{
  "n_layer": 22,
  "n_kv_head": 4,
  "positions": "learned",
  "qk_norm": false,
  "weight_decay": 0.012,
  "grad_clip": 2.0,
  "decay_shape": "linear",
  "batch_tokens": 32768,
  "seq_len": 512,
  "steps": 14042
}
MLP neurons of a small language model. Each row is named by its layer, matrix (down: output weights) and neuron, and shows model dimensions 16-79. Each number is 128 + 24 x the weight over its row's rms, rounded and kept within 0 to 255.
After each neuron's rows, "fires before" lists the tokens most often just after its 100 highest values on Wikipedia text that the model never trained on.

L8.down175 [167 137 149 120  92 117 146 161 140  80 164 107 109  98 106 107 148 115 109 120 101 180 149 113 137 163 125  98 109 126 176  93 117 139 122 137 115 118 133  78 155 124 115  87 143 140  87 107 132 144 142 156 117 119 147 150 101 169 129 131 139 144 119 131]
fires before: "\n", " —", "  ", " 0", " 2"

L12.down606 [158 157 130 159 135 154 128 145 136 128 136 177 137 137  83 139 120 155 115 134 104 132 110 140  84 127 127 104 121 114 134 141 136 154 103 118 116  95 158  69 105 123 117  99 138 135 179 125 127 119 108 116 152 118 138 161 117 132  82  99 151 168 129 137]
fires before: "-"

L15.down610 [129 106 165 152 124 154 135 194 121 118 116 127 113 156 101  98 121 112 112 102 103 111 101 123 121 174 148 129 128 137 165 173 117 157 128 106 127 126 165 115 125 136 148 193 127 102 127 124 158 141 140  79  96 156 177 119 105 157 115 155 134 132 102 129]
fires before: " to", "\n\n", "=", "–", ")", ","

L6.down144 [116 134 116 175 187 128 126 145 137 147 142 143 108 124 170  94 140 127 164 123 174 136 140 164 120 128 159 117 103 150 118 133 145 103 112 151 106 108 139 130  96 138 126 113 121 125 150 143 152 133 112  83 150 179 108 111 161 158 126 172 121 173 128 115]
fires before: " |", "\n", "3"

L3.down601 [179 158 142 200 112 107 128  87 102 145 122 129 111  95 128 159 145 122  93 142 125  97 120 111  98 168 146 152 146 132 127 128 173 136 117 135 148  83 113 108 136 140 165  68 125  83 122  98 109 155 127  85 116 138 157 102 115 120 131 134 143 123 109 109]
fires before: " as", "=", ":", " in", "{", "\n"

L7.down391 [111 127  99 158 111 107 133 141 136 132 160 146 148 157 139 142 104 119 141  92 135  94 128 106 106 138 124 139  94 105 109 159 157 147 136 132 118 104 134 118 102 146 114 129 119 111 125 164 165 121 105 142 116 133 100 125 102  93 150 144 172 120 151 138]
fires before: "-", " /", " the"

L2.down51 [145 108 100 145 148 103 149 137 158 130 118 130 150 155 105 134 126 118 138 170 101 113 118 119 118 104 119 153 187 110 119 121 126 141 107 106 123  96 111 132 127 132 132 128 144  93 118 141 162 111 101 126 125 166 119 153 100 155 108 138  98 115 127 123]
fires before: "=", " as", " votes", "ila", "ound", "-"

L4.down165 [120 142 128  78 153 107 120 154 150 161 155 111 144 108 166  99 112 120 113 135 127 154 131 134 148 145 178 131 138 161 125 103  95  86 106  96 149 149 140 144 152  94 128 130 131 140 167 120  93  89 117 112 131 131 122 127 128 112  94 192 115 147 121 120]
fires before: ":", " |", ")", "\n"

L15.down60 [109 130 157 150 133 142 140 144  70 162 143  52 157 171 140 122 150 147 116 130 144 122 111 132 125 114 113 111 133  95  95 146  94 113 118 137 108 150 128 124 112 112 108 123 164 100 124 108  93 135 102 133 157 110 150 134 175 111 132 118 131 126 168  82]
fires before: ":", " |"

L15.down260 [167  96 163 178 128 133 130 158 158  98 194  90  92 174 159 145 134 155  93 145 115 140 121 122 154 149  96 138 128 120 156 156 117 123 108 155 114 122 126 118 181 104 123 164 115 114 143 118 118 125 155 122 121  92  82 136 134 142 126 133 147 136 145 119]
fires before: " |", ":", "\n", ".", "S"

L6.down149 [139 133 130  75 135 128 154  96 139 145 162 125 136 131 118 125 111 160 140  88 132 124 199 142 114 122 125 129 114 103 122 153  81 164 101 125 131 104 102 113 152 124 146 100 122 165 127 108 129 108 117 119 162 117 104 112 141 147 103  73 156 137 120 155]
fires before: " |", "–", ";"

L15.down560 [103 136 128 116  80 152 131 137 122  84 106 176 125 130 105 169 132 158 163 141 124 154 106  92 116 152 128 120 136 121 120 141 120 145 105  67  98 168 112 104 117 197 130 100 139 127 111 115 130 190 143 152 123 124  92 113 122 112 135 173 132 106 127 131]
fires before: "="

L12.down217 [127 120 129 134 143 138 162  90 153 135 126 139 133 141 120 106 131 118 132 158 160 133 163 120 130 121 151  67 114 151 138  98 126  89  77 100 114 122 138 116  90 153 133 114 144 125 106 166 188 138  95 142 154 135 116 114 123 160  99 146 111 126 147 117]
fires before: "=", ".", " as"

L19.down253 [135 107  96 134 166 157  94 124 123 114 206 176 144 105  99 139 137 150 101  95 136 117 143  97 102 147 142 103 105 144 139 116 135 139 123 108 109  98  78 136 139 134 127 133 144 122 122 123 120 124  70 122 146 172 127 112 113 149 109 130 100 189 140 137]
fires before: ".", ",", " in", " and", " on", "="

L7.down607 [140  92 108 124 129 123 155 120 125 147 117 143 109 134 148 101 103  65 152 135 202 198 132  97 137 118 122 131 103  85 104 149 131 148 130 146 132 107 117 135 147 130 122 127  93  94 114 159 154 149 132 117  46 136 129 135 115 137 138 167 133 152 162 108]
fires before: " |", "s", "ce", "ion", "ced", " C"

L19.down25 [127 100 123 119 152 132 148 109 104 124 119 125 140  85 117 100 124 124 117 103 114 110 126 139 137 120 174 144 167 146 143 109 112 114 124 116 159  93 108 120  98 122 131 126 123 163 102 121 129 112  89 148 105 175 144 134 167 142 133 130 197 104 102 110]
fires before: ";", ",", " 19"

L19.down140 [142  96 165 105 150 178 115 162 142 105 141  90 142 131  91 137 100 105 104 136 140 122 119 119 116 165 128 122 102 148 156 123 131 140 117 106 174 102  95 130  97 129 109 110 157 108 113 164  91 114 142 121 113 154 162 127 153 101 147 168 130 140 154 111]
fires before: ".", ",", " and", " |", " in", " to"

L9.down423 [ 91 152 143 160 119 117 120  82 116 105  88 120  50  88 164 115 141 109 100  95 132 130  76 138 134 138 163 181 107 132 157 135 133 123 132 109  89 155 149 128 141 175 125 111 149 156 132 154  68 160 131  86 131 123 165 146 115 134 140 159 125 100 106 114]
fires before: "\n", " the", "  ", " office"

L2.down100 [112 145 103 165 136  86 161  97 124 125 106 121 150 101 150 133 129 143 110 138 144 138 114 104 110 150 110 116 121  83 123 122  92  98 131 125 126 119 144 156 121 150 141 155 118 121  91 140 166  95  97 130 103 140 113 124  79 101 163 150 154 105 163 151]
fires before: "-", "8", " mi", "+", ":", "1"

L13.down175 [115 116  92 105 133 180 127 151  94 129 126 121 164 134 140 150 113 118 167 104  99 130 124 105 111 108 114 104 142  83 155 161 103  97 132 112 115 115 131 100 154 110 132 145 143 106 130 138 134  84 116 140 119 164 141 105 105 166 117 144 166 137 139 115]
fires before: ")", "=", " |"

L14.down410 [117 159  89  80 124 158 139 118 145 130 135 107  95 115 118 153 133 109 135 105 162 123 157 143 165 178 179 142 126  77 152 170  73 118 144  98  73 103 148 154 125 126 138 109 112 119 110 130 121 131 127 100 147 137 139 174 132 135 156 142 130 149 103 108]
fires before: ",", ".", " on"

L7.down517 [118 121 108 115 138 144  93 106 122 130 136 137  97 146 158 155  91 165 177 152 151 141 125 144 127 139 141 147 126 105 120 110 145 148  91  84 142  98 132 161 170 118 156 132  92 165  61 150 129 157  82 115  89 128 135 116 122 132 126 126 103  80 124 101]
fires before: "\n\n", "="

L11.down581 [108 161 106 176 136 152 123  49 146 132 154 159 141 147 131 142 141  91 153 117 125 131 117  74 134 113 115 111 139 137 110 123 106 122 119 123 150 108 132 115 109 134 116 132 121 134 137 158 149 137  85  72 134 204 121 144 134 125 134 121 134  80 168 150]
fires before: "on", "ons", "ve", "an", "cal", "c"

L15.down313 [150 122 131 137 184 147 130 172 125 112 125 123 122 142 129 108 146 129 108 123 140  83 135 147 103 142 125  93 138 148 168 137  82 129 141 109 134 127 151  94 154 166 126 138  77 131 120 171  92 152  98 146 134 166  88 166 118 133 127 162 129 125  96  99]
fires before: ".", "v"

L8.down582 [140 141 126 132  86  95  97  75 116 121 167 171  93 179 115 103 111 112 133 157 128 152 105 124 143 131 114 115  87 135 125  79 119  95 166 146 131 145 123 123 116 140 125  90 158 191 144 131 146 144 149 174  93 129 139 157 103 165 101 173 140 118  77 133]
fires before: "\n", "  ", " |", " —"

L11.down576 [110 100 130 134 146 142 136  75 139 121 108 111 141 134 138 108 129 152 167 128 136 124 134 136 153 122 126 119 145 153 138 146 174 133 123 116 119 125 139 176 101 118 132 130 152 138 118 138 135 147 134 174 140 138 146 147 137 149  95 140 105 115 120 149]
fires before: ":"

L7.down371 [159 105 127 133 135 172 103 145 146 116 133 166 116 120 107 136 129 177 135 150 140 125 148  86 118 122 142 134 146 112 125  96 106 149 117 144  83 151 126 105 111  86 113 124  97 159 130 144 170 168 126 107 140 120 118 131 145 100 124 138 119 144 140 125]
fires before: " |", " (", " –", "ft"

L15.down367 [122 129 153 143 138 171 151 123 106 113 116 112 146 125 160 106  87 138 111 127 145 124 122  58 131 112 114 128 126 129 141 113 134 128 117 144 145 142 171 117 154 190 137 161 130 128 150 151  81  99 149 139 118 187 109  87 111 101 140 137 102  80 133  90]
fires before: "="

L2.down111 [189 105 192 166 120 100 155  88 156 118 132 181 124 119 106 124 148 147  98 113 140 149 115 119 100 165 119  70 118 114 115 139 136 115  79 166 153 107 127 120 145 143 161 152 168 108 120 102 129 107 171 147 154 148 113 132 124  95  85 137 132 118 121 121]
fires before: ",", ".", " of", " later", " after"

L14.down532 [130 126 126 134 138 143 127 166 132 132 152 111 147 126 107  93 137 112  94  92 163 141 150 154 109 127 154 126 117 138 162 168 105 153 133 133 126 127 123 167  72 137 102 164 128 127 101  91 151 143 146 118  83 100 128  93 128 107 147  73 126 108 168  86]
fires before: ".", " and", ",", " to", " when", " in"

L13.down359 [129 166 120 178 148 121 136 145 189 134  89 115 126  66 124 140 123 129 105 120 119 138 140 130 193 126 111 127 170 115 113 143 124 144 126 142 138  94 129 124 134 129 125 161 115 124  89 154  87 125 112 100 152 147 104 158  92  50 139 133 115 119 161 121]
fires before: "on", "gen", "ve", "one", "ons", "ti"

L5.down383 [138 126  98 108 133  85  89 119 147  96  50 147 131 126 150 108 113 131 120 169 113 169 159 141 150 141 122 139 149 170  91 124 107 150 149  95 154 102  79 169 131 138 112 124 136 124 130 156 115 128 124 171  97 106 138  87 119 122  69 120  86 155 141 161]
fires before: ":", "gen", "os"

L19.down443 [113 142 143 113 171 134 107 152 124 124 145 179 156 117 121 108 121  81 101 141 102 170 131  94 103 197 112 167 120 113 116 131 113 157 109 160 153 137 135 162 156 112 145 135  86 127 127 132 142 163  83 125 161 131 150 123 124 131 128 105 160 128 149  92]
fires before: " |", " ("

L10.down48 [146 103 134  66 127  73 122 140 118  98 172 130 108 118 135 132 155  42 166 130 117 131 152 156  95 124 128  65 122 132 145 132 137 111  94 146 143 142 161 113 128 140 103 123 144 127 168 131 134 117 164 149 155  85  87 137 146 115 129 162 139 158  88 110]
fires before: " |", ",", ")", " –"

L15.down462 [114 121 149 120 125 138 133 128 117 136  90 169 100 116 151 155 129 175 116 114 131 112 157 101 116 121  99 108 152  99 136 119  56 158 151  82 147 147 165 134 131 138  91 123 126 131 144 135 128 180 147  80 125 164  96 144 134 104 103 148 159 115 133 122]
fires before: " |", ",", ":"

L12.down488 [161 192 181 120 107 106 169 119  97 128 148 172 140 109 125 139 146 100 115  85 154  89 156  89 107 106 102 147 153 128 158 148 133 170  97 155 132 121 105 129 116  90 155 134 103 152 183 108  84 149 132 120 148 136 127 158 102 110 124  87 133 111 116 133]
fires before: "-"

L7.down383 [113 133 133 108  89 133  92 128 145  99 109 121 124 146 122 127 104 148 117 131 154 125 141 110 136 154 129 157 131 114 102 148 106  98 131  71 150 153 128 135 149 119 127 101  87  99 119 106 172 148 154 139 120 138 161 118 143 116 146 109  86 148 146 157]
fires before: ",", ".", " that", " the", "s"

L3.down580 [148  85 105 121 108 148 125 134  98 127 125 114  52 110 129 120  80 155  99  91 168 130 171 161 177 138 139 131 127 121 176 145 141 105 174 146  70 124 171 157 100 143 134 127 154 121  95 159 143 152 169 105 138 108 148 126 142 106  99 120 145 130 122 122]
fires before: " |", "\n", " (", ":", "d", ")"